Weights of a small transformer language model.
Size: 12 layers, width 512, 4 heads of 64, vocabulary 8192.
Architecture: rotary positions, untied embeddings, normalized queries and keys, capped logits.
MLP neurons of a small language model. Each row is named by its layer, matrix (down: output weights) and neuron, and shows model dimensions 64-319. Each number is 500 + 40 x the weight over its row's rms, rounded and kept within 0 to 999. Numbers have three digits each.
After each neuron's rows, "raises" lists the tokens whose logits its output raises most directly, leaving later layers aside.

L3.down643:515453482515467530573584504481483428542531532543487505526521509472510473536424569562480501433505485527470502525500600550471506415493486556496510544517519521501548480461524450484459527513557554430557562526438515472470486462639405495519483497471456505504565487465518486552532527457467495622488469541525508541525519509530504520510506447494471488508415566471513512463433571477491431564546470547556511521561586491533520515506514448551501486507551561493495404481520550500502483419449430515467476559481505514561534514540502501506499514505538486521465481550584466413490540505500484476443480546445530482472591525494585451474462530532508549529529484524500491576423524535437541519444561513410414432540561516382516558474537557420469478538491436441479496463505562517488503500469539
raises: "ble", "rey", "bles", "ge", "ges"

L9.down1760:466487490509464495650469461526481569453434581513442613514463542477492464493526531495507544526484543546467540487490589432503485492481474520546549461505525449448518476459538423486486591482567480529578526457506498494480498483501521439539496534460455518427459484529484520434481435573573562522531514483559466494456513484510577483517484510586510499448580451486422463504518478478523481535464534521511501411404480577563464523452548574516457504480426519548488516502530521498523469450505589428471498478454442567446524446485511458508490495511491493472556389521542573444447507546479536472450514479533475545489446459480544476505458454514543493501537558522476471523499461424508454516532535559440518527595483520495479580419476520522448470512463507468510489518478528452486506498535441
raises: "ty", "itude", "itation", "ties", "ified"

L9.down1942:454540484505595586517551588522505499546538571549481553542462540572487482456521540559416529504583502489524526515541459529500515555561492555506435488525471551458543474495486519489497509513599453509535557585394449469537497484555517499545475503490535481501479516513499594445445552515500528476581463467511539472594578451456494450542483556474521451518487595543501401504504494491526454571605467525531564533507462528474530543494491514531537522523483411476559410488435527495513552519503496444520505541449475533530486514472472528511483487517479468553525485458506465542504465510497552580485434429526457431541442522484462488516554484474539561476449475485496464433455525448481494530404482459454436579481450468515519533504447525553551456482494480458459517480539527515511440499524499
raises: "her", "hy", "uring", "ures", "hi"

L9.down385:471520448525396499543572434548349518510584491523505517459487561567443400470548492509456516485496475494505533475512506486533499470490451547495440466591498467520532435444466478486524496496510493470533495498520523499499466545504511547482568510504519559486509514539510486491459520440479539462471481484465609448500503546461526556477450525431532569489434479492449489492473485562565513473444470520413536512511467451566525486479465502516522476537568474435500443512486503476524537534518504497492539447435498528489548536402499539497516444459507536461512490420505505550499449519484433441514532573468567502497546499440502453544507514441518517531543473440565411490494475492480562542498501457499491440404544471563467519517522455513520507489429583536474539445471460483520521499523472
raises: "ched", "c", "umin", "up", "hip"

L9.down112:489503492442487522536470413493482502530549504522492519454493502554449501457424541638510523502444557430454540484527520540468517481525508608432522524484496507425482453435436518508573450491482502528510495529511523544534511520544497418506494557468490481492512479510455518478462519498462479467457488543421521535469512507570467588480477557476469467456463482443497519453495507515549462573526470575555497539516580489492491528447539577469552435506470472489386491474449510462507436439535491518510465535410474478529488523487508463554517460522480555553519457483471461452466514485538448467452450509596494509577533530470506568499476538495539462484519554487540460458530474470467456516484550515518476539475517466458529517571412527494441465553545511511455475493570459510503443504534490
raises: "ity", "s", "ship", "ages", "iam"

L3.down1803:463551561566458525499431497527532606479506561450456517532431502445523535465477543515548587500536494504502560478454480518501508400514535486512509518433525520506607529415499475430484479547552477505503501476496417528456535401481447553487545444574487437477564541496513529453544515530481525493457460496509473398450565481383449548486527526505441514468483473505435467498469481508591471526573528488509469456417499495485493501535509518526443575561509485495478490414520485498465517425557427492429519496475533543444521558584467516499485508527525504527521506490564425535503493481540476517479537412492449517522497463495534504447527472464478491472546493560550491425521452476516510553508485430502525444505463526527472520511532531534490573487507452496547506549519574498531439528493474
raises: "ised", "ist", "ized", "ism", "sc"

L9.down717:560486535525521472463466437505463508504447483494423529531451501520529499402509515501488539517470454452507545457499472461455526502445476497466533520518512460476496525567484578494571527557472496524515463383500517488544490438530511515461435540547522556566535478467542469565467516488450516487511513514494488494480442527546581415538506504519496495513536510470505475391503499497454492494542476571492535453437537547539498516511524490572525493523447524466497518489513500540530518494552563541470524477539481565575595481516510566512555469521482507454544504403490525424531438490498526453513533459504459505527463448458489561447482438443509540528492429489529478477444548548474582539479513528459538516539478542501533447526526508462447513530574478494516581502469497560504503487504467
raises: " and", "”", "and", " &", "osa"

L9.down1322:498530528482451493548543522495529504492510440456487511564547500518504468411547505439548543522517501500521433411476505480511488508530561574492474502508535545478486485603490463549497552465495552507440547559434531499572493517474401520480508538502489503465476512557537477508538506452552504490570510509421524473573535578486506535451465544442541504504471517482501522510522483483459536532502490510581536525531460554447548475523533477509532424458469532499502517502494454494540485471448504553527472470605546425544499423534596510478429484419508528489487484437505464470437404467473496505445459446542478452478487548428437505594503523523503436477457469517486532479493546540594526487527472547512449491459558505421490515462473469451491460537528496412546451523435495463517515449541512
raises: "on", "us", "oni", "ones", "one"

L9.down8:432455533520544562487511415556553541485490506493423477562491503491539464484488514492466561529532522520469466522490469551511566519531549529536524500546529481507495515542505454515543587471441464549511422532512473485512527437462503451519464450473476521459518581515492447528486496477466428519506488545449535544529431480536490521490508468579541491553467540488514491386491502510525506562463482491495531526521533516510506488495438544521460531565468604457497555557505505520571494474493467492465502406524493501485562492508466482535500460430464519452515593458484461432545501522524503503421541468499418490469492508460477485481532518526576598465471511566492421510487529485467501509449549496498459449565515477411510491491519500476489531513552485505456576461590499412555497462513413
raises: " and", " or", " &", "ball", "mate"

L9.down1082:545461501464565513456407540527486497520486466514511472528560490528490493584449443486509575474481548509487494561475475470468518454486516463536472475458441455489446472494516503502460443599499545518528505547475526398531492459503444592486522523536520610480481540485455509485483480502492512569488531506504458522532524489484436471504478442498501491499507472482570545478482513449504458537400485482467552456456504517461497558591535523459544538473538456437527444551531544473517475436479593520580511535450509485432480495511557478471480431447448534475552438566539477522575472445559496421533491550445535518479512511480480505471550483451477538515437482416510542481479455484501536521466498523560523547428436472469475436488489513490433500539463439461523472502507469470512525489469511
raises: "sk", "ata", "ank", "sky", "ska"

L9.down1205:469432456523466502461478454521474433496530472544452527573477501441551553484430525461461506485423578483472460487445542505539474494506492503489546562526531472498512500531547471443577470482490469462539524526484518483539493483460442540530464549485508467469563562584501585506549507493503590481497569477542490529506506546489546552519446542547481507519460551498480506465477555568563469485461502521485491545501548440547528543511505452464540519529505487517455437538556394456525430480540518451495476452476511500526550494509495450530459520503548560515422481492546431551509557467456439507501475443467513510575494513552584515554455543493502436545542485503370512523499513499511449525466441489492470472486540473426475474579457482510446466542475477431444481527589498510501435513528427
raises: "s", "ates", "ues", "ides", "ves"

L9.down1277:500439441524433516395506491555507533433464492503524447516498536538477459497477497498497486451513463506479508533481571482543500527496512503458503529555461465519519463527483519492529533547511513513467459500537536489480420486448480276518490542513508506464486505392519492461495469424518493463555500427467488503503447443455475482455198427506555474516494439574514509522465521489567462515603480518522514519498597453438505535523546512471480528471464569456486498550457411518529495486453506524502532562505516485476479460481480470528463477459476466527554504471521469502438509511519494464541511504462515559565544479525477448467460499562518538481410497508502468396533466512506444493556536405525440497530562562469477535476511506500537510475545483496527500546528495566495557513478533
raises: "-", "The", "aint", "y", "ound"

L9.down1759:500515476492550423539598523460480561500574520482514516541473494532517472449459560462403514561520509521565525540412551463546552478522558489485512439506539513423523523529405505562526560489540509495450499483532475449473435509432542467453443499457536503546509543491519479498505505457470466466486511510484530561484520478506492504451424513496525500561542519432498507564444466441473523514554456474516512495531469505502520470504560480491528433581514455489545485520470538514525479447495478512483467432515511483559510453551493525450507401479494516478501409506519463472488504519524451441510531521456421495459445468506467520443512619509545450507564527461517527451584580447526489558505536546509575487483563527569478489449573534527492488535498493476465517569523507455340496475431519
raises: "si", "t", "ni", "se", "one"

L9.down823:469465543550521435539450474528503556486453563495510537420546452512480501532557520553551488450493487560520421503547515538487502514489486506521525453485469459540431528546530556536400531524479502508550465495505517492488545547498559508473477493542546596532465484497467503519475487408536480496520506483461492441568468499484565460463561464483556497493484465505523445539521439444489511534529412556590532541495519461423522477467552436529448458452546445461497500466504494478500527574538455518532480543466507517524469480387521530507475503529491468534463442502518478469509574496521529486553513473423475520463483476576502606501485496398509423496566484469547515494534478499588462529494434434407505520526544541572544558475510461441527457526513553418486488465465443499504477478453519
raises: " are", " were", " have", " include", " him"

L9.down712:528536528507455435589493490451502465532536481512454457581512481543547562544479539539574533525501500549493526435525451606464556525537440533523491485477466532515453482440463435501500478433467468499445450562556459502491502551501518450508475440470568515479507456587517453479525488497476529463496473456458567494490505444549515500455452528543483543493511492487467516503493445422512470491473543529572481389597494525511511539497507470548412486529442460474449472497510532509476514442515449468520453571456501504561498447415471431426480494569405466464531452542567437431521507430490473471521493523571512467577478488473510513443490561440523521522484486498417531482471577469525504549508463439466415522493505537507530560489526464541467474505545539513519478489510527497482562521460524
raises: " can", " should", " have", " could", " are"

L9.down1384:448430568492538519519570525493509513507519525518551513512419442503503509522532501500457504472542587476451523458521458513503482462515541519482433535475519495532521543490446492511524455505510480494460518551514495580542518506426540562524477461461521498505480531544465491463519496538527431449562474497489499470477452489418515490471452534411454466587486442526487489554483533550572465501501478501530485458452530485448513512484607546517516475549482562478547534441528552516463511460509494469450455508518441478427469484482461485482474488418455507546436522498499540532509504430410465526507475525550460505493428528497547447592503549523530531509485499484489493478529469474539494487570437508490411440516480548562413483493523454504501511470438552546448462546540500481417513518505464
raises: "law", "ever", "que", "ter", "tes"

L9.down402:431553465505442531463565467493551510475464502451484451421489541526514516487528491479476490429447509456510556517494483555530550426534479489447460514554568566476500450464539545467523540444468534433529465483452535538524518502501440539466476472487514437423523556512503523467480546520545454588562517516530509484541527429528445494500427509479510604501426580402532493450448540483494499512565490533490594542512540484528492430522545484494538490480531463527552436564530449478535531618441487516509555523486484503534499514489546409473499457469517510523464517512441492537494529533495545498485524456465462518558581596425515540489415553511489497472437472519476455518492486447544505538442475547457448537517447551457483513494544554550470507486438492559455501508516498428569499491473487
raises: "hip", "bles", "ble", "bil", "h"

L3.down1648:437468479523473479539483495544514606481467504475487473488492477437444463533546426549477519525394586504557477461541522507521435496583496501567547484437487535515548438481508471458454471455507522481539506447478507510477512499513568535507554414482474531525482475482545514486411499456525521429479568506494536438469501462478452453565438465440540541452486571535458466490477509431538506515499496483457488506525516525496624465495579581523486486589516490540494444514432532536523551438519518484403483397478500498474530516514487488511458473516515535545560516509463512471448537513496499437447483511501518471576531498478483501437469501403522499514491516494485510507516474508528498493445591408503511522593512456493548549522502424505540437507557500505475490532496503476514458545562471
raises: "ized", "ised", "wa", "af", "if"

L9.down1806:521493553529483554488475529473551491549506503497525492614535485494561533529530532575503515476465484438479552527464497514497546446543494460494447531524445532531439485532539509456570500479548522506494457605400472463495526503537470487567521450492509524521495535473482457513503519530550578436515579546511526472472542473510509547584487552539487445487459581525443500493416533556500552481500529542475526510506451471505463518456573466547507472516515540478522527556535427397527489445455486508569540545520466463498404550520556483459418525521493533509449491511568527515554399435490412536505439502558486397548457540503525483435488489497517457488540536481465515417493488504478456555437496464523458518466532495415469544456511499537483437489527506557505540482549559533478483551575508
raises: "s", "és", "ns", "ues", "ages"

L9.down1618:463479470501494526446492494572465465575412485465479530556462505482489530504491518469508514523534488474545494470529489540487458513436514500492529557535475526557511523585539564492496468448448548481517422532557557499504495463430505437432498492446494518551474519593482492560500510559480533472473512545513547524469528532540458482577483507530528488436477466468550496470530460540559546552513438541500451458502531463470529534456505535546467478556529551484412504460583474446564501466567518501580504572523452485530548552535504556521492570481510504486512538539530452457512553439515445538454499392570597502518459512554539493469455520482444517527461484514503476539472468518459417600499456471488504503370489513430541465564520455482397464495480454404446475509588538514521429547527521
raises: " buildings", "ages", " windows", "es", "s"

L9.down1500:418524497519472448527508450520516487486485546478490534480485571493487535500537519537558468550498546527521475375501492549483470514428532514564498467517599462477448518547508498442439467518536435495556528493514461461444483455532519509431531527481530437524464446515494478525556444546480540488542432477442472471555529555625504501454500566555513512475476446488456424509474526494424488527497562500461533480578469440418486498482548493541544524490441538496440557493522553518492459536510473473463531530514472455473540529487533515498551527482468601524537559497496541570576535533424467504519513473531496420514519503505531568514455509442513469511453515459546462452473497510452466461495531486491495501446492572424502503448489503546506575549501464475478586491468489478434571485499508
raises: "mark", "una", "re", "ona", "an"

L9.down1233:553504466461475533436491549477530534554512507539436465488523514508551509537452471526483532506430476495510449493513484486529477538488525500510468511498479481510490523465505545543515496487496487474469461513530474554553435501485487489409538507501473457485446514466525536529530472593436475475528461535488394500459488520535472419498531488492448474468480486434476566539561538414526535513564467467471550496496463528516491514494525440514549481496427522481607533501552478511471562500495535486518517508555505412515469578500480553419523529533451528567510451559446512484442499455496405453528539515520456529540536454455562547499430435545473508567516564440482496462467397466466511551503456506452493498545537490473439449509488511489529460571469446513476467621496469470560537446479512
raises: "e", "es", "ff", "th", "st"